Weights of a small transformer language model.
Size: 14 layers, width 320, 5 heads of 64 (1 for keys and values), MLP 832 SwiGLU, vocabulary 8192, 17.3M parameters.
Training: a variant of Adam for these matrices, 334M tokens, 5103 steps.
MLP neurons of a small language model. Each row is named by its layer, matrix (gate and up: input weights) and neuron, and shows model dimensions 96-287. Each number is 128 + 24 x the weight over its row's rms, rounded and kept within 0 to 255. Numbers have three digits each. A neuron's up and down rows have the sign that makes its largest values positive.
After each neuron's rows, "fires on" lists the tokens most often at its 100 highest values on Wikipedia text that the model never trained on. A number after a token or word is its count.

L5.gate644:125147084097110131133138105097148159165111145097157168113136130122089109136156127095147100124153176143136144168093162109110070124124110108087156121130162159159142123137116125129112098137070099136173140133090153135123126171099132129136086123134141120090149159132140104140155131146139122102118116132056148110132152127146121108107133135122113163131157112126144124155146147101109107086171148077096144063160087147106109108137099112126115156119149115157090152133095140164162150128170133144101167138125105113097159119114144129145094132112110159118110089120141135099171104124152153142
L5.up644:156149166108123158134124120089121120105126139135126183086138150108151158150112093096119117107117148141135151139193123137122105109100170110163140103127097128125141139141134115098103139147140166124134110167111157121074124097139141126111151201121154128110112162101130132166139098091123109138080118155124121187088127100128120128082130125129136123092124161143076120153116118121141142113100153153161166155148144137142117147112095124121126140153115167111130150147140122153123161111103080118153092149124155110125133143121109122083211129150103123121122168157116084127131127133121173152
fires on: "'" 59, " ski" 14, " she" 8, " She" 8

L11.gate542:133103131132138079096161065122108089112136112086144159140144080132092119113134144110138104116130123132159116130108143103155163060116162126122103097129138120107139139141150062110125155133166137124160166147128062120138132156134126185140093124093132137161109128136105075081113153129112138176129169149122118080131152149116106098117106125110087136162155138107153127091149158163126141172129165122088121119118104203125134143135150148133088127171132156167169163126136123130115092096128116125133131086129124131110156098116132115149102152101139144154108130121126139157106127146111142107
L11.up542:137158129120136104113171070133124128126110147147124145115157130132131120108127103107169129148111161073107127126108104164169108145144122132158122139131154146158145098137153081126094118122161133121114093128156152130153081135089171177125112113139139118120105105141134113102123098183125108132142114102168148087104147148115171176129085186069154108121159121125129140095118146116135179126142126122077117076169121050141128118095119106135126139163143118107152092142113130172146106113101121101138155122109153111148120082122136103179134103134105081083117109103139069139137114098114086137
fires on: " be" 24, " is" 14, " was" 14, " often" 5

L4.gate66:087112150101127108083144089122148139135123133121087168130163077127151131093151135127113117164158162119130119151099125108106096131124103138135174123140121138131123163141126126106141160132127101135110146139120104113109087136137153068118141128147121090117157118144099095117119159105158112144125136154132128158138130159089093127144103157150140157133098163129155143119156162125127119108117168107124130128106164133177151119096089113164149182124134137151126154164145109142081083081142174144141106137084099150092118171143119144127103116074113140169089106107113118147116151152140132112
L4.up66:134097134068163128084124089118110079117129121165101125142147087092103140102183161122171112126158185153105090170154127075127134094146163164080124150120081148150124135155103130126127158093116115122129083140145102100115121144137151126118148190114126114101141084127125088139118165125096076131133107103145119144181157133130123104125094170126173139106084130141122141090130141122135143115143136099096124182081146108128115144118125111102082125185137153112116112145107153115115138155121150126094118129096112111091109102158115180125125128107111127133107157128105163151163114153107113109
fires on: " of" 26, ":" 14, "s" 10, "d" 9, "ing" 7, "e" 6

L8.gate652:116131097103125147135111080122117186157089172093142123085148083128092114127167132117132131111171103092121174116110166178125143128095145127067079080152111146121135157142146124104081104094131102121150177110129139140108101088084153108190132124111103123155175147153105138157113139110098128158102105121098098137150127138117110107119080151084139132195119131176115162133095182144142149118153159095123142107128112166150077144156079110148132126107143100143100117127125174125157104093146098115122159148150156100096133117099144131140132196091099132165152134133146105102154139144128117113
L8.up652:155137138139112157121138139160116150136138117131112152119156094124113154127141098158117167150133101121123126119146142093158098151101107116151138185104120146115134142100140172102133102179190145118131134122081130103168116090104136162140135174123148119134117123142123115132106105088114094154095098124149115148142117119097125142146122128136153109122157125170132155146117138123076152124156146139142123096072130141156122136091157138088130143158117140081188148153182137152121165136144139121132138111122116117112144141170103140173114149161141174098122118113103164112131091124140149132
fires on: "s" 68, "'" 17, " Sim" 4

L4.gate502:153060122111144138115116104124129097078132074140130132127176151122099082129138166144135131125187126154125145147135145134125146090130150135135113124157091113146127125131128152115132119119124152126093153111137115125143129133127107082149143117110162127125130074089092132072108133095124188076135154105138095153142120129099131114150125158127138137134082124133152085164103128126090139103134148160113129095090117147157172124158169124128158128165117116115122130153122146118111105140120132143102154146108142152131116147114137145095118164083147101162066110122132088169151133143138108138
L4.up502:138080126114125151107137136164102108097134117124139091118134117077120115117142162165121137152165107152119097148138122130103134127129141125121122126130162167158161134093148133144119123112086104118094133122146108122132166120149143122116134158127131153109188133128132140128094148126109090103118116136163113153137132098128110155119153111155161112130133140116149121117092095134135138146101141163117132125107141138141116155136133119113064136097124101077154183138130089094097114153161126153125128126135175144131109112147166151112140136098168092153080148143145119163121129158164062101
fires on: " of" 31, "e" 8, " in" 8, "ial" 5, "o" 4

L4.gate354:134153137131160128134127119121151156157122111085136142145123119111084119134112111114167085095110088108135158126102151117118144087136128114145105093140093129135138130115186079060082165132154174107133120160123111144164081079132133137104109121118117147137122180142123132132104136127149147077134072107108111151103131150168122126105117145146149129151175095154127140158083112138085163116161131149100087114165116152116124132132141134157108121157137143137117121143129145108133139171136116134115113148091159110141105114104168129114104135138144104123139124124132093136137129148096170124
L4.up354:099138088142170149134117120135152158116101155093136124140115111119107129130108140097116116119096129111120105123170180134118119147159126128127081096125094102156131104131072121126154126122151138115172113136138111151169144094126098093113144098101175181091103123099115127113106125127111167094166148126154150152141153125145083125081106191135130081166111072133126123129105176181115121137134117137117111108122161087112157129120144159115115129130147141114129107087132193132145104118102106133119114154098142140124123145128134167103174117137120076104145087149140104128134097116116154124
fires on: "e" 26, "y" 17, "le" 16, "re" 12, "be" 5, "ra" 4

L6.gate223:127133091091133115131146097120155132141097137143162162127164106150115139105120127117110124121165155103140128099125151136128164096148098131135087118138072084171140136154162126129103111147108116145163135139097091133134064143095100109153122137133144104138159101175135167156083151091154105138136088139080149127156129163157124151102135190102161161166094095121138150069131158149123142143165177119132159098156142163150115137124111131124086140149170119134152115152123138109144119141156155124121109105108105114050131090125147102126112166104121117108111101149113148127119105180120160114
L6.up223:163141155132125126122161143111122152101117126115124096076130160126122163122144087100130082092149108106092141081104104141091085167113095122145157109137140128122104132132121123148129114153091116092088083160090132139135122135129164120114139103126117129138132138118175139142118131129103139128119116132141118143115138099127129123105114090104099111116152120125116171140109106146155148126146105159137120089111115142122145143101122139109135154113176215136111129164148106120110158145142140081181169200145126143120122100157172149141133169138087183067133135133079129142112156121115137110
fires on: "\"" 82, "'" 13

L5.gate712:153174112137116109113154099133134136183102105096107141135106072150135108136124177153131085158131111121117162150124129131123152145139146136135081137170114145094132129130144144115180111126152119120127127128126033126141141118124086136120131116106083112128125103160090141105121141094179130140113115121096146108120143112098124111056108098087152158130153130129167140122124109148082119159133120074100097093158120141123103117110141146133099099124124123169137143136132129121083105059187133089158094106091096116150138112075126094107083140130129103124133084130145106150142109164155137126
L5.up712:148142107140082122121142101119107118168123156161171100091128090096121129159136073114088127141137131110122138159111085137133141136133117162083147118122152183161131146097115175146161106152122114135081117114116092150089139131090197140153154093154100162120135120162113161143088155122149135108098165109104133115124124137102138127116177105110170122184183104151123144124165134121082140137127093107108112107158147140135150133137090151138133129110094080118127110123116132081109141128147117108154099119129131090163134113147120106106130102180084069115152107123149114129146104139152119141
fires on: " as" 32, " was" 13, " of" 9, "," 7, " be" 6, "ly" 4

L8.gate374:083138124139152126133144110160131141122141119121132119155134180142111116143145123120130111139135119141131113150141095151110130140120142087114123148169140130124128105104162141099146182108126156139139116127063124093089112127105165134159111108109099122141168115108083116141107115154179128119137154099093115116150138104112123090156125133070099139141182121082120116126110141123100161139095118122087127128139144143116112132156113131157144148135153123149136181132092136144143085096169135137148159125172103097130161119117128153138168078134135097128120129126137113157126132155149121110
L8.up374:093139136115174147147107131124109125111142196115136113146136139180141114126111122100142158093151163099131133138153104125113128153165143143149146135105138131121136153109132125125132131142141169130124133118105109130113110086096104082134167113173140151152130150141105129155139123131119132083114118172110106124076102124132165148117109125118111103156111162129163159130139154146128151163149142138156097134121114137133133143172119125130132078108157087156127137105118151098122146153156102141105127116115157113145113101114111167100131119123123129183127158134188096109153112125103148108
fires on: "  " 31, " |" 9, " \"" 8, " 0" 7, " $" 6

L6.gate312:161086112155145145126118132138123127139095115117143137123148112191091166104162172114173109133115107155140135150129083133110117127137151096103125133146141179103122141135124118108171137135083125095159153138097063095110142154135137135107135180086146106112115100105143114108148145147134181094128109122132127176155131134125094086125130088136151123151124142149129097092139090164130147103124124132116130115098126184136131142142157148100150097149149133133081148106080102148128107157166169126169129104110122129120088150109120111099097162126114096140126126132133121125118113151130150112
L6.up312:121133138098167144099138115108115171148117144142137091134071110109125152133116128143106144095117129090110128142132149157119098105100147109114124164138212113098122104155137107109144143121125134099140153125096113134112167141131140140103142110134121142115130140119137156148074131114122114137086151154099100125111114115165139113119140107204161156123124120154141148097134088156148106112117137094135149109141131194156166159145108125133125114151125109150100129092105140107173077158107114181107145132137128116154119124122126129122160092130096051145173138141167123130146118128128144158
fires on: "," 31, "-" 25, " |" 17, " and" 10, " was" 5, "|" 5

L2.gate552:119164139097098125143134105137162102129110145097106129118119095139136110111111127129142066103120103133114144137108151131163130097117083132158132126158147107126144152103130113100113148159100120118113133125078065131110128110134121143118134160136147098147160108146091134115096122094145158105100089155116102165063104124142167105106082164107124111101119121114131105148147132139094131078110141133141103104153099085120121136157174117111094113093147131153111141113150145074154119084159166161154093131096112097124122118104140125137120088125159126144112116184121115124153112152132136119
L2.up552:172143086119122127124147111081152080111104150079136097110151148111105135105161089114127120086157122140153147158175124127130117135160099167135098149145096092105137118130082094143135131165165125123121133132077107108121142116123102101124095159106203146121133118162118163106103127093147120103149104128129138116120104121105108101115101107119148167148165141130145139139156094076110118119104137123108116111119160158155130122076146128095111112149145119088164085104107108132115136102142161125172151115134111106121150094136114186122141114153149137149128136122122134099141115154136148093
fires on: "e" 20, "on" 12, "t" 9, "re" 7, "p" 4, "ut" 4

L2.gate70:156156098153162126111155132158124047107109118090107118151102127153124128097158139117125113079137118186090060164141142113170113126109150145104112139150160150121108124127155172099130136123129137152102110129124111160122142140145111107135117136087173149115112191139145129131098100138195157099117110161131082123112133135126135172105090082090147120135142089094144127153154109150122137104135108110110122156141118144123147063142128130103133097144135177113130089122103124110147124109119126139133117137114116148119122131132124130156071142105133114114120120157103133191146126112170139134
L2.up70:136130086112147147103124144104111125133122111117107095122121109135143134162101117138111188107120103114092145171127130154125143142109101106160108166115122150089121104135112130080125145112118083152160121098076107090148177092160152102164121128114162152109100142069132121130100145099111131100108107157120135169121179147082156094101102138126099108091133113112107131132148127118121148106108166125120101173096130120141063143094128127094130114143117190144134098092136138096103139129126123144169129145140125129134110125106142118151155161137180146147107097132116114100137097141160165105
fires on: "on" 17, " v" 15, "er" 10, "t" 10, "ction" 5, "ere" 5

L10.gate820:115155066131134128146134066140139163152109154080125137132124115168129128115150117133085131137128134182148164122090141137103118144171128137094151161152167137144111156128139104067162115104115065143148119115103118143161075081094106106146118131118132107134179118138081144176128117109146119129165131098159133159093144143146156111102100114118116175123142134146122113133122121130079139139145136064098145159153112106142083110135086132146149142123138124162076103136111113108083175136150111131087146150119104112109109118129139145098102151137167117145122113134139118149137117117171164116
L10.up820:127149139150090143166152086170132107096121148120104087117172109124114102175091111105134166110135146150150140112094147102120139151130114147106109130128113089087164135103160119145121088130155146133096103111124093141149121094126082104122148106135121111068146109184128138112137069087144150150121158105130131153145139148103155119098115091108146131135099130164123112145134149149113149166147112121138128138168135142098110141112157130148107133152134121142129108151081082091119129154136145087127156158113139096094095129142114090124166132121101121123119122120181143149154099112098109082
fires on: " and" 28, " to" 17, " of" 13, " as" 8, "," 8

L5.gate124:102112106103143133160116117118140136151154087148059148141143173131086168154140159105135138164102117162138109102162173116158132116067137109095103120141148103118132154119130143125082113126168139154117101148142111115138156129104074117116094128116125127161182142155110124093134127141125147143159123140135153119170082096118132124091109144088083114163135148102148148125139088123134138107119125117127158102119137151155116081123129157093128136161128145173137162091080131124157094106143149126114180128132139122129144151095155132153120150129149100119149141151108134123130105109136129125
L5.up124:096129093094105162126141118103120118145117149123138101130159126170152131099110149131118115128083120120142133132116120154148148118092111071131149162127099169162118150113108123155121127122090074073134155137091145166124108084105156121136126073145143084150165129182171135180100131166145160122156133147129148110101150115120191179115115135151111158153112119090127138104149120155150123120123134108127140102105156108121163106116106096082124131130129125182120124136156178129115142096115140148117112100146117155155143115130098169129101157144096115125133153104132118098116107119161141133
fires on: " National" 22, "," 16, " national" 14, " \"" 6, " high" 4, " |" 4

L5.gate353:138094111089129163122101131145123102116117163064124131121139114133091097095131121155174131127143086113146123101089128155166131117162135082111105120121117139130150123132148121141164118139126128141173134120137096151106088127129124140083116183117154083127148099154148116144113158109111118097102107096164140111147132132123141169132134144088153148106125144162143149129101187124115125103128174099130109109129132183109119079110164130134125159155163131143118124199138128120142094068152165148122135144079180150168118096084082124135093146108155170142103115108110151155132134130139121159
L5.up353:108126099102178093097118114101125128149128083118114144141109159123095116159111157117159115115127132129121101122120143121101128119144129110126113109130092135108104130133125080138137139106084163193105127132186114127171115127157085122097145138128140103084144145169123086151166136157137128126146141123125089102124153126110144100166105144103106122082101155078102091123119116115182140148125128119126168150148170112121106130176106154121097110181119128123168134120113139120116144114083107115146083104143137126078145131132132141104077142109138160144111103138152120170094147121120094147
fires on: " the" 18, " of" 15, "'" 12, "ha" 11, "s" 8